config.toml
d_mlp = 1664
qk_norm = false
init_std_up = 0.0228
schedule = "wsd"
decay_fraction = 1.0
MLP neurons of a small language model. Each row is named by its layer, matrix (gate and up: input weights) and neuron, and shows model dimensions 208-271. Each number is 128 + 32 x the weight over its row's rms, rounded and kept within 0 to 255. A neuron's up and down rows have the sign that makes its largest values positive.
A block is one neuron, or neurons of one layer that tend to fire together. After each block is what it responds to, as a language model described it from the Wikipedia text at the highest values.

L3.gate97 [125 112 178 165 136 120 136 122  76  83 152  90 123 132 178 156 108 155  75 176 161 121 155 147 135 138 161 134 129  43 144 130 125 100 122 129 110  74 115 101 103  98 164 164  99 151 145 137 107 116 145  75 113 114 113 152 144 164 109 156  99  76  65 146]
L3.up97 [122 147 108 145  91 140 102 121 116 105  56 145 177  76 112 106 109 168 121  74 138 140 144 144  94 193 111 128 184 103 137 141 119 139 156 149 126 177 142  71  82 177 125 120  72 149 116 119 108 176 105 118 154 121 129  63 178 100 107 160 161 133 110  53]
L3.gate332 [146  61  60 176 108 132 125 115 153 115 168  94 190 151 106 146 141 172 144 143 103 213  82 106 138 114 124 136 137 116 128 167 157 185  88  92  93 130 133 178 151 175 134  78 128 149  94  76  88 153 126 153  92 115 137 143 158 151 141 168 138 117 161 101]
L3.up332 [122 112 152 153 141 111 116  82 158  93  88 118 132  82 135 186 173 116 119 124 115 147  87 121 107 137 116 192 117  94 159 106 151 156 118 141 179 116  92 134 126 137  47 147 162 147 139 168 116  88   5  77  82 109 171 113 112 118  87  87  87 103 150 108]
L3.gate560 [ 63 133 107 137 140 114 142 181 111 132 171 166 104  71  61 117 176 143 150 146 117  92 118  95 123 108 149 169 171  98  90 136 138 129 116  76 142 108 132 144  59 160 150 103 135 155 134 130  94 166  98 119  85 125 118 169 124 160 104 138 108 143  76 150]
L3.up560 [120 122 190 166 140 129 103 115 114 167  21 124 180 147  69 151 138 164 170  71 169  89 119  46 127 184 149 149 139 119 163 113 111 170 139 115 141  82 146  88 134  59  77 106 112 104 189 101 110  81  64 145 191 139 111 118 133 143  70 102 159 103  41  93]
L3.gate575 [ 91 113 127 146 133 124  91 124 101 109  84 116 159 139 152 156 110 144 117  74 109 111 147  61 133 160 118  86 108 134 126 122 166 166 123  81 151 171 126 122 118 122  71 108  84 190 156 120 128 124 102 134 106 101 156 145  71 111  99  88  98 124  69  84]
L3.up575 [154 102  93 112 139 133 137 127 116 102 135 139 144 137 138 133  97 143  85 160 142 134 169  93 131 171  73  65 137  89 106  90 127 138  99 128 145  96 103 155 156 102  87 132 111 103 207 120  97 102 141 139  98 131 174 165 108 151 141  91  79 170  53 156]
Description: Pipe separators between number cells in football career-statistics tables, e.g. after "0", "—", "7+1" or "Serie A"; occasionally semicolons or periods in other numeric lists.

L4.gate136 [112 151 169 147 132 110 147 119 143 114 111 135 119 152 133 111  63 109 105 111 127 134 163 119 166  43 139 141 135 142 146 107 122 149 115 107 165 146 158 198 139 101 141 170 110 146 119 157 143 181 171 105 122 149 122 120  96 180 152 130 103 177 165 143]
L4.up136 [220  64 136  60 100  56 147 117 129 187  97 135 132  85 120 117 133 138 122  91 108  83 156  77 102  82 165 143 114 131 190 133 142  95 118 152 139 133 120  98 199 154 143 136 114 102  90 156 114 108 135 170 145 103 108 109 122 116 109 112  96 127 129  86]
L4.gate332 [142  75 137 148 142  96 157 144 119 129 152  85 133 142 122 164  94 122 202 123  63 126 102  88 143 176 103 156 178 109 116 164 145 147  80 118 103 118  96 143 146 122 148 125 123 163 182 154 116 167 160 130 157 123 106 166 121 102 138 178 106 114  85 118]
L4.up332 [176 119 214 134 152 104  75 149 166 129 128 118 147 168 136 164  97 138 139  88 125 127 135 138 154 135  93 167 171 121 151 148  82 144 104 134 103 107 176 138  96  83 152 112 129 171 158 203 129 162  72 128 163 105 145 127  97 164 124 199  99 129 143 117]
L4.gate964 [139 139 147 181 152 132 142 156 210 110 186 117 133 136 140 158 168  61 123  32 165  96 136  81 116  90 175 153  75  93 140 129 103 162 146 106 248 127 139 134 229 169 122 134 102 174 133 162 172 182 122 117 134 111 119 123  93 134 128 114 145 136 160 160]
L4.up964 [113 199 135  93 175 157 168  88  63 158 118 148 109 114 139 168 157 116 168 161 104 115 137 112 109 151 170 176 132 156 110 169 159 149 121 136 112 141 119 108 128 128 129  89 191 108 135  73 130 145 118 129 196 134 167 131 107 134 132  84 100 104 166 196]
L4.gate1030 [ 97 141  95  98 174 154 106 128 168 176 129 164 110 123 119 124 154 106  97 105  73 159 171 161 115 127 130 164 180 120 111 143  85 153 147 158  90 146 115 128  82 104  92 148 180 116 131 153 165  91 109 197 163  70 146 120  93 140 141 151  92  82 155  91]
L4.up1030 [107 191 107 120 124 148  98 116 115 112 107  91 109 121 107 102 175 157 102 120 194  97  95 163 149 152 156  97  76  91 151 125 167 127  90 113 142 154 112 194 135 161  97 156 141 143 142 124 111 155 117 112 134 145 118 173 134 187 116 101 203  43 126 146]
L4.gate1152 [181 111 163 150 198  85 134 116 134  74 163 145 157 157 170 143 114 115 141 116 116 122 110  74 135 182 170 134 139  88 110  98 112 124  85 160  70 158 110 161 110 119 118  41  94 126  86  62 140  70 120  66 149 112 201 180 129 169  87 116  94 124 127 159]
L4.up1152 [166 123 100 102 121 150 147 151  82  75 155 112 115 115 102 147 123 165 141  84 137 181  58 124 146 159 130 114 146  98 167 132  97 175  74 122 149 136 157 126 122 117 199  97  76 155 187 164 115 147 109  81 113 114 147 100  88 126 107 104  68 155 133 130]
L4.gate1418 [155 165 102 143 124 158 164 195 164 151 103 150  89  89 104 141 206  90 197 125 134 161 134 107 118  74 122 179  96  87  70 148 111  76 165 124 134 149 103 130 172 136 138  87 101  69 125 147 168  87 107 170  85 153 149 107 141 144 162 147 140 131 117 105]
L4.up1418 [114 132 125 124 126 145  82 113 129 161  70  94 157 216 121 147 125 134  86 116  97 131  93 131  82 105 112 104  48 164 162  89 101  82 167 137 145 174 105 118 171 150  76  69 137 117 148  92 179  74 135 134 166 117 108  66 109 149  93 126  99 111  95 121]
L4.gate1523 [103 153  99 141 110 123  64 120 181 154 149 160 136 130 107  86 120 155 155 104 125  56 131  54 148 146 144 176 152 149 133 122  93 117 128  48 119 123 170 102 168 150 106 136 186  70 163 100  78 135 126 143  87 106 173 135 127 154 181 147  82 138 129 130]
L4.up1523 [ 57 160 129 154 159  33 157  89 126 140  80 172 219 137 185 145 184 157 145 129 136 113 119 158 113 221 113 139 135 145 165 165 136 152  59  77 147 146 119 129 193  51 143 110 120 135 133  84 100 133  88 123 205 124  82 160 117  59 140 167 123 123  88 127]
L4.gate1618 [ 85 114 123 122 167 101 152 136  77 158 139  92 120 157 140 191 172 156 136 175 121  95 119 129  72 175 138  94  75 146  92 115 123 112 144 147 139 114 117 185 152 148 159 107 164 155 140  96 107 101 161 179 159 104 178 155 135 112  92 129 120 158 118 130]
L4.up1618 [117  98 148  44 171  81 130 109 142 187 141 143 109 174 204 124 123 129 138 173  96 107 156 143 128 131 101 131 127 162 109 101 137 101 113 135 104 139  93 164  91 138  86 148 122 118 130 162 186 126 171 169  76 113 151 135 111  84 107 146 172 109 111 166]
Description: Prepositions after a passive participle or verb that introduce the agent, source or reference, such as "identified by", "listed on", "according to", "received from".

L5.gate844 [153  70 169 124 149 127  84 111 125 118  83  96 139 113 149 113  90 169  77 144  40 118 103  65 105 144  84 134 154 135 155 135 178 150 115 121  82 126 108  80 107 175  99 139  90  91 178 136 129 143 110 124 102 121 149 120 139 133 145 125 145 112 144 151]
L5.up844 [115 143 114  90 224  80 137  83 121 126 137 148 122 133 158 140 163 158 124 147 144 160  67 134 127 171 117 157 134 132 177 128  96 146 154 103 133 160 186  93 100  73 121 127  87  88 101 112 162  99 173 104 150 127 136 160  75 125 156 180 152 171 129 176]
L5.gate1530 [ 58 131 118 129  99  97 159 106 181 132  77  90  99 113 110  91 113 138  78 174 126 129 172 194 117 132 194 152 158 146 117 112 156 107 126 158 157 147  86 156  73 102 114  85 141 150  99 151  80 124 129 167 104 139 133 111 140  94 109 132 152 149 130 117]
L5.up1530 [ 79 148 130  99 147 136  68 122 126 126  95 108 136  84  74 160 126 134 115 128  97 135 122 139 128 114 148 143 143 123 101 152 114 119  81 159 120 120 120 148 139  98 153 137  89 138 137  75 106 130  91 121 205 103 106 134 139 160 196 202 160 177  74  55]
Description: Prepositions right after a passive verb or relation noun that introduce the responsible person or group, such as built by, led by, child of, handed over to.

L4.gate100 [131  91 133 139 127 145 119 126 147 159 130 189 164 101 155 175  91 116 116  92 122  88 122  73  98 142 113 160 148  77 141 145 136 147 146 136 124 145 118 128 114 146 105  91  94 102 141 152  98  94  55 188  95 101 158  79 142 147  82 193  40 110 126 174]
L4.up100 [120 101 135 148 116 172 107 150 149 166 168 110 114 145 115  98 142 161  69 168 131 134 147 128 170 148 120 164 139  99 190 157  81 127 132 119 163  85 102  79 108 115 106 154 125 115 105 152 105 118 105 132 148 149 133  48 135  94 161 115  67  99 160 115]
L4.gate346 [113 143 144  78 104 146 125 137 178 101 129 194 144 101 151 121 122  70 135 102 146 109 124 112 200 101 145 110 150 109 183 154 111 189 113 127 111 134 131 167 173 125 133 118 130 117 105  99 112 116 127 154 131 175 170 137 121 159 148 141  93 122 107 107]
L4.up346 [165 124 127  89 123 135  93 114 110 136 147 126 135 121 109 150 123 165 184 143 188 137 100  63 152 160 198 131 139 140 131 165 155 130  89 140 164 107 119  90 145  86 121 119 132 118 212  83 132 117  70  96  67 141 142 139  76 155 109 112 133 109 114 118]
L4.gate360 [106 129 146  90  80 158  50 120 112 125  90 106 118 155 131 118 100 115 113 112 168 164 152 135 123 101 153 113 110 111 128 115 133 115  91  74 165 129 129 122 127 124 118 134 166 137 122 120 120 145 159 106  88 110 144  98  75 194 119 147 135 105  77 102]
L4.up360 [153 133 147 119 168 105 129 123 133 145 127 183 191 153 138 102  94 157 151 207 152 119  98 101 104 138 155 173 122  82 153  98 102 152  79  78 132 180 131 164  92 130 188 136 105 134 127 147 149 150 120 164 132 112  98  83 193 150 139  99 123 120 143 101]
L4.gate375 [141 161 111 155 101 111 208  82 115  80 169 143 146 130 137 158 105 124  90 140 156 108  96 111 170 123 163 137 120 133 137 116  96 127 125 121 151 112 145 120 150 119 136 140 142 138 140 109 109 112 151 165 142 113  89 133  98 131 116  83  74 122  83 107]
L4.up375 [118  83  55 108 127  95 115  99 147 171 185 165 172 181 171 136 116  96 141 133 141 105 191 116  79 152 140 116 148  94 169 131 151 181 126 104  88 182 144  54 146 154 156 162 115 163 112 136 103 135 175 140 140  97 135 163 133 105  94 144 128  87  97 103]
L4.gate519 [167 116 108 134 131 152 145 145 162  98 123 110 184 186 118 102 108 115 157 177 137 119 163 163 147 184  71 112 150 122 101 115 123 174 183 168 193  97 183 103 113 193 101 159 124 172 121 135  97 145 144 115 140 133 107 158 106  66  67 180  65 134  68 161]
L4.up519 [119  87 195 132 130 117 136 104 110 111 106 151 112 152 130 159 125 130 177  88 149 176 129  98 152 156 118 199 153  53 152 166 131 135  91  96 173 118  60  95 151 109 129 109  96 116  39 152 162 142 139 125  89  73 157 104 148  75 127 146 133 131 168  84]
L4.gate883 [ 78 108 144  97  73  84 101 183 161 116  84 171 140 122 113  69 131  93 127  86 147 116  57 127 126 136 126 138 125 100 136 191 151 156 129  99  27 149 181 119 109 149 136 111 146 114 140  99 113 117 141 149 120  77  75 127 111 191 134 120 129 139 123 135]
L4.up883 [133 130 148 122  92 123 133  81 144 107 116 170  83 143 112 154 125 116 141 128 135 114 103 153 185  90  93 158 103 111 121 155 110 192 124  93  78 108  91  93 195  92  66 143 146 104 150 161 121 120 121 121 125 110  78 117 109 204  60 116 150 113 211 154]
L4.gate1137 [166  63 156 119 119 113 146  96 102 151 137 149 117 164 202  81 135  80  68 138  91  87 103  65 124 148 137 160 159  94 121 134  69 130 142 165  74 112 121 132 144  94 146 117 184 138 101 170  73 155 154 117  82 114 182 151 121 111  61 123  97 127 187 113]
L4.up1137 [121  60 120  69 178 101 158 152 174 200 122 120  86 209 136 149 114 135  80 124  89 116  73 113 118 129 116 168  80 132 140 101 111 148  97 132  68  99  97  81 121 136 119 127 209 117 106 170 111 126 104 126 109 101 103 168 130 140  72 125 107 104 149 143]
L4.gate1323 [166 161  96 147 106 207 112  77 142 171  79 178 132 112 170 146  73 176 139  70 132 140 137 122 161 141  99 149  79 101 128 117 136 141 118 132  82 110 110 116 163  87 118 160  85 177 143  82 105  94 170 120 184 108 134 167 140 112 118 126 199 113 120 102]
L4.up1323 [136 127 143 105  63 122  84 147 136 156 119 154 105 135 124 166 162 129 160 147 164  95 111  81 179 165  99 115 140 137 161 104 109  92 117 119 132  97  76 172 154 129 110  69  87 130 146 121  40 161 118 143 145 143 129 157 120 112 126  60 151 141 178 111]
Description: Closing pieces of multi-token sports team names (Horn-ets, Red Bulls, Red Sox, Leeds Rh-inos), and the pipe after a season in footballer career tables (2024–25 |).

L3.gate480 [153 133 156 183 164 135  99 147 106 153 175 117 111 121 127 117 102 179  93 147 138  62 159  63 131  96 163 188  63 172 148 156 105 175 146 109 137 130 136 143 176 141 138 144 116 124 103 149 145 101 101 167 123 126 139  95 164 148  99 120 172 113 161  79]
L3.up480 [192 113 179 132 118 136 146 107  95 109 204  75 139 153  93 133  84 146  89 103 154 162 103 141 107 150 131 144  96 118 129 208 186 120 132 124 130 134 161 110 142 119 118 112 114 168 134 102  74  61 102 156  78 146 112 208 110 124  95 148 135 105 128 124]
L3.gate998 [ 89 118 198 116 140 106  44 129 137 133 173 103  70 121 148 105 115 142  78 208 114 138 142 136 113 167 158 173 121  77  96 156  79 160  93 159 121  92 115 113 155 155 124 143  76 115 116  99  28 118 147 174 104 197  62 110 143 201 123 167 136 114 118 136]
L3.up998 [ 86 132 118 130 165 123 141 109 134 108 115 122  82 106 150 169  59 109 111 132  85 197  92 104 149 138 161 153  87  39 112 112 190 149 144 188 140 103 125 158 171 182 113 124 103 112 168 137  78 147 152 129  65  85  80 156 172 165  77  96 122 170  99 102]
L3.gate1091 [112 104 119 124  91 135  77 121  69 137 181 136 102 118 139 122 182 131  95 154  64 159 147 130 157 100 121 142  96 126  82 107 125 133 109 110 157 118 161 109 112 180 135  95 119 127 105 109 146 122 170  89 143  97  86 108 118  97 129 161 117  52 121 117]
L3.up1091 [169 148 128  91 132 118 171 113  95  74  73 116  96 154 153  93  79 134 107 145 164 141 101 157 201  65 161  83 134 132 116 127  96 166 133 132 158 152 107 186 139 178 132 138 200 168 138 141 134  89 178 101 119  91 161 170 107 168  70 204 122 110 159 121]
L3.gate1201 [127 153 100 139 142 100 136 112 151 117 116 164  97 112 150 138 111 109 139 124 151 121 168  93 106 100 153 132  67 167 165 124 169 178 147  89  91 101  66  74  98 111 142 124 141 150 139 162 163  99 139 119  67 136 102 122 161 113 135 184 140  79 135 169]
L3.up1201 [146 149 103  81 135 102  88 139 153 135 174 157 114 190 157 123 151 108 146  88 123 132 145 136 115 161 115 116 112 166 163 220 138 120 106 110 111 154 115 123 135 170 107 166 165  91 137  94 114 100 113 159 155 119 127 105 190 150 169 116 116 186 140 164]
Description: Tokens inside highly predictable set phrases, mostly United before States, plus census boilerplate (females age, under eighteen) and table cells or labels.

L5.gate675 [170 105 113  98 165 121 212 128 146 147 123 135 123 108 130  96 137 116 149 135 126 172  92 130 124 150 123 163 143 151 108 153 113 136 151 118 193 103  98 142  94 126 114 106 138 160 188  97 116 139 124 109 105 112 118  95 139  64 116 118 207 184 106 127]
L5.up675 [126  65 117 157 105 196 165 117 144  79 146 122 107 165 118 130 204 139 137  87  92  86 148 129  60 138 132 102 102  98 122 125 133 140  65 155 138 161 127 141 113 119 140  64 124 117 167 155 142 144 124 100 186 163  95 177 140 148 150 188 110 141 249 151]
L5.gate1344 [149 160 120 139 159 146 154 177  79  66 117 127  86 119 163 134 164 236 124  91  91 136 163  68 169 174 126 100 158 149 137 159  83 102 143 181 129 119 205  94 156 114 145  96 141  93 186 145 153 123 134 119 135 117 156 174 127 143 123 129 117 180 155  97]
L5.up1344 [ 84 145 107  98 176 154 118 116 116 147 148 157  97 118 148 140 120 142 127 135 142 132 113 128 180  94 114  72 132 142 143 128  90 101  95 172  81  93 112  92  48 132 180 147 127  84 173 155  83 151  94 154 112 127 151 110 122 178 128 143 131 189  82 133]
Description: Words just before a sports club or organization name, mainly in footballer and athlete career text: "signed with", "drafted by", "Liga MX side", and table pipes before team names.

L5.gate1148 [126 148 151 106 118  97 105 173 145 149 111  89 159 148 102 108 144 140 152  94 105 143 123 136 176 129 138 150  99 152 136 120 154 111 160 123 120 160 145 143  99 112 116 125 119 128 195  82 213 137  62 120  74 186 128 170 130 146 175 175 112 121 188 107]
L5.up1148 [ 87 127 129 124 101 170 105 100 146 140 160 102 105 102 157 114 108 119 117 168 150 108 113 145 147 118 131 172 123  56 163  57 119 155 139  76 120 116 143 130 168 122 144 151 126 146 171 142 112 157 132  89 147 179 125 129 144  84 122 177 142 123 119  93]
L5.gate1445 [ 62  86 134 165 143 134  86  44 162 117 198 116  97 169 181 126 156 162 126 136 100 183 121 106  79  76 174 183 136  96 119 105  82 135 122 123 118 124 138 114 120  75  16 110 163 171 176  70 129 114 132 118 135 137 144 148 152 165 155  96 172 137 106 115]
L5.up1445 [139 131 102 150 141 103 133  70 105 132 129 109 145 124  84 174  81 134  77 124 131 141 129 140  87 128 142 134 136 129  96 166 155 107 182 104  66 102 159  91 164 106 191 145  48 109  81 103 203  67 144 169 173 133 214  89 110 123 105 170 145 148 144  70]
Description: The first word of a multi-word institution or body name, often "the" or a leading word, as in the United States Senate, Maine House, Civil War.

L3.gate199 [140 121 143 125 107 117 127 148 169 114 153 120 110  86 100 182 144 126  94 129 137 128 111  88 141 101 158 174 124 130 146 129 146 173 148  95 133  78  87 191 108 121 165 114 129 135 171 142 160  95 154  51 105 144 142  61 200 124 120 170  79 136  77 100]
L3.up199 [182 113 182 108  92 139 131 132 103  82  63 118  93  95  50  99 100 134  96 145 167 170 174 129 134 150 156 107 129 130 147 116 137 114 108  96 154 111 161 137 150 101 174 149 171 131  79 149 129 181 147 107 172  78  90  78 142 151 156 115 132  89 161 148]
L3.gate256 [120 165  90  95  75  91 139 132 117 144 133  87 137 144 118 112  88  99  85 112 116  81 172 104 115 144 111 144 168 125 119 207 155 135 169 165 138  98 127 182 117 123  93  58 114 135  95 131 101 159 129  85 163 144  73 107 148 135 176 103  49 113 146 131]
L3.up256 [ 72 190 156 145 122  69 109  88 151  66 124 102 111 131 150 136 108 112 153 164  94 164 153 159  85 164 136 192 132 146 147 213  79 156 138 167 109  57 153 147 140 150  53  84 103 160 213 126 148 111 137 123  92 128 167 124 134 125 151 139 152  98 125 158]
L3.gate407 [181  97  88  71 113  65 167 109 145 105 141  85 144 151 177 190  42 132 145 127  92 156  84 129  94 137 112 134 177  78 179 154  91 153 117  89 178  91 128 171 105 127 102 162 122 110 148  66  80 136 143 187 167 111 103 100 106 105  94 114 210 143 122 164]
L3.up407 [184  59 138 112  97 158 144 147 105 126 114 151 118 169 101 110 175 138 144 143  97 107 201 174 146 132 122 141 138 115 129 166  69 119 103 190  90  93 136 131 160  79 114 203 201 157 143 112 134 110  80 120 167 158 112 136  75 111 167 102  86 184 134 167]
L3.gate1305 [102 184 119 116  62  70  73 131 133 125  98  99  84 148 105 116 127 114 121 160 147 137  84 140 118  56 158 105 122  99  51 148 148 132 159 105 180 101 107 162 119 162 110 124 103 138 133 138 143 131 181 149  85  95 153 134 220  88 156 129 156 111 154 142]
L3.up1305 [135 185  80  70 153 137  94  97  74 126 167 110  78 107 145 142 150  66 124  38 183 131 136 129 128  84 145 151 174  91 142 153 195 112 119 117 125 113 110 122 158 193 116  82 148 155 142 152 134 133  91 162 121 112 138 148 108  48  93  48 114  95 138 128]
Description: Prepositions, mainly by and of, that introduce a date, amount or agent, as in as of October 2018, by 2000, win by six lengths.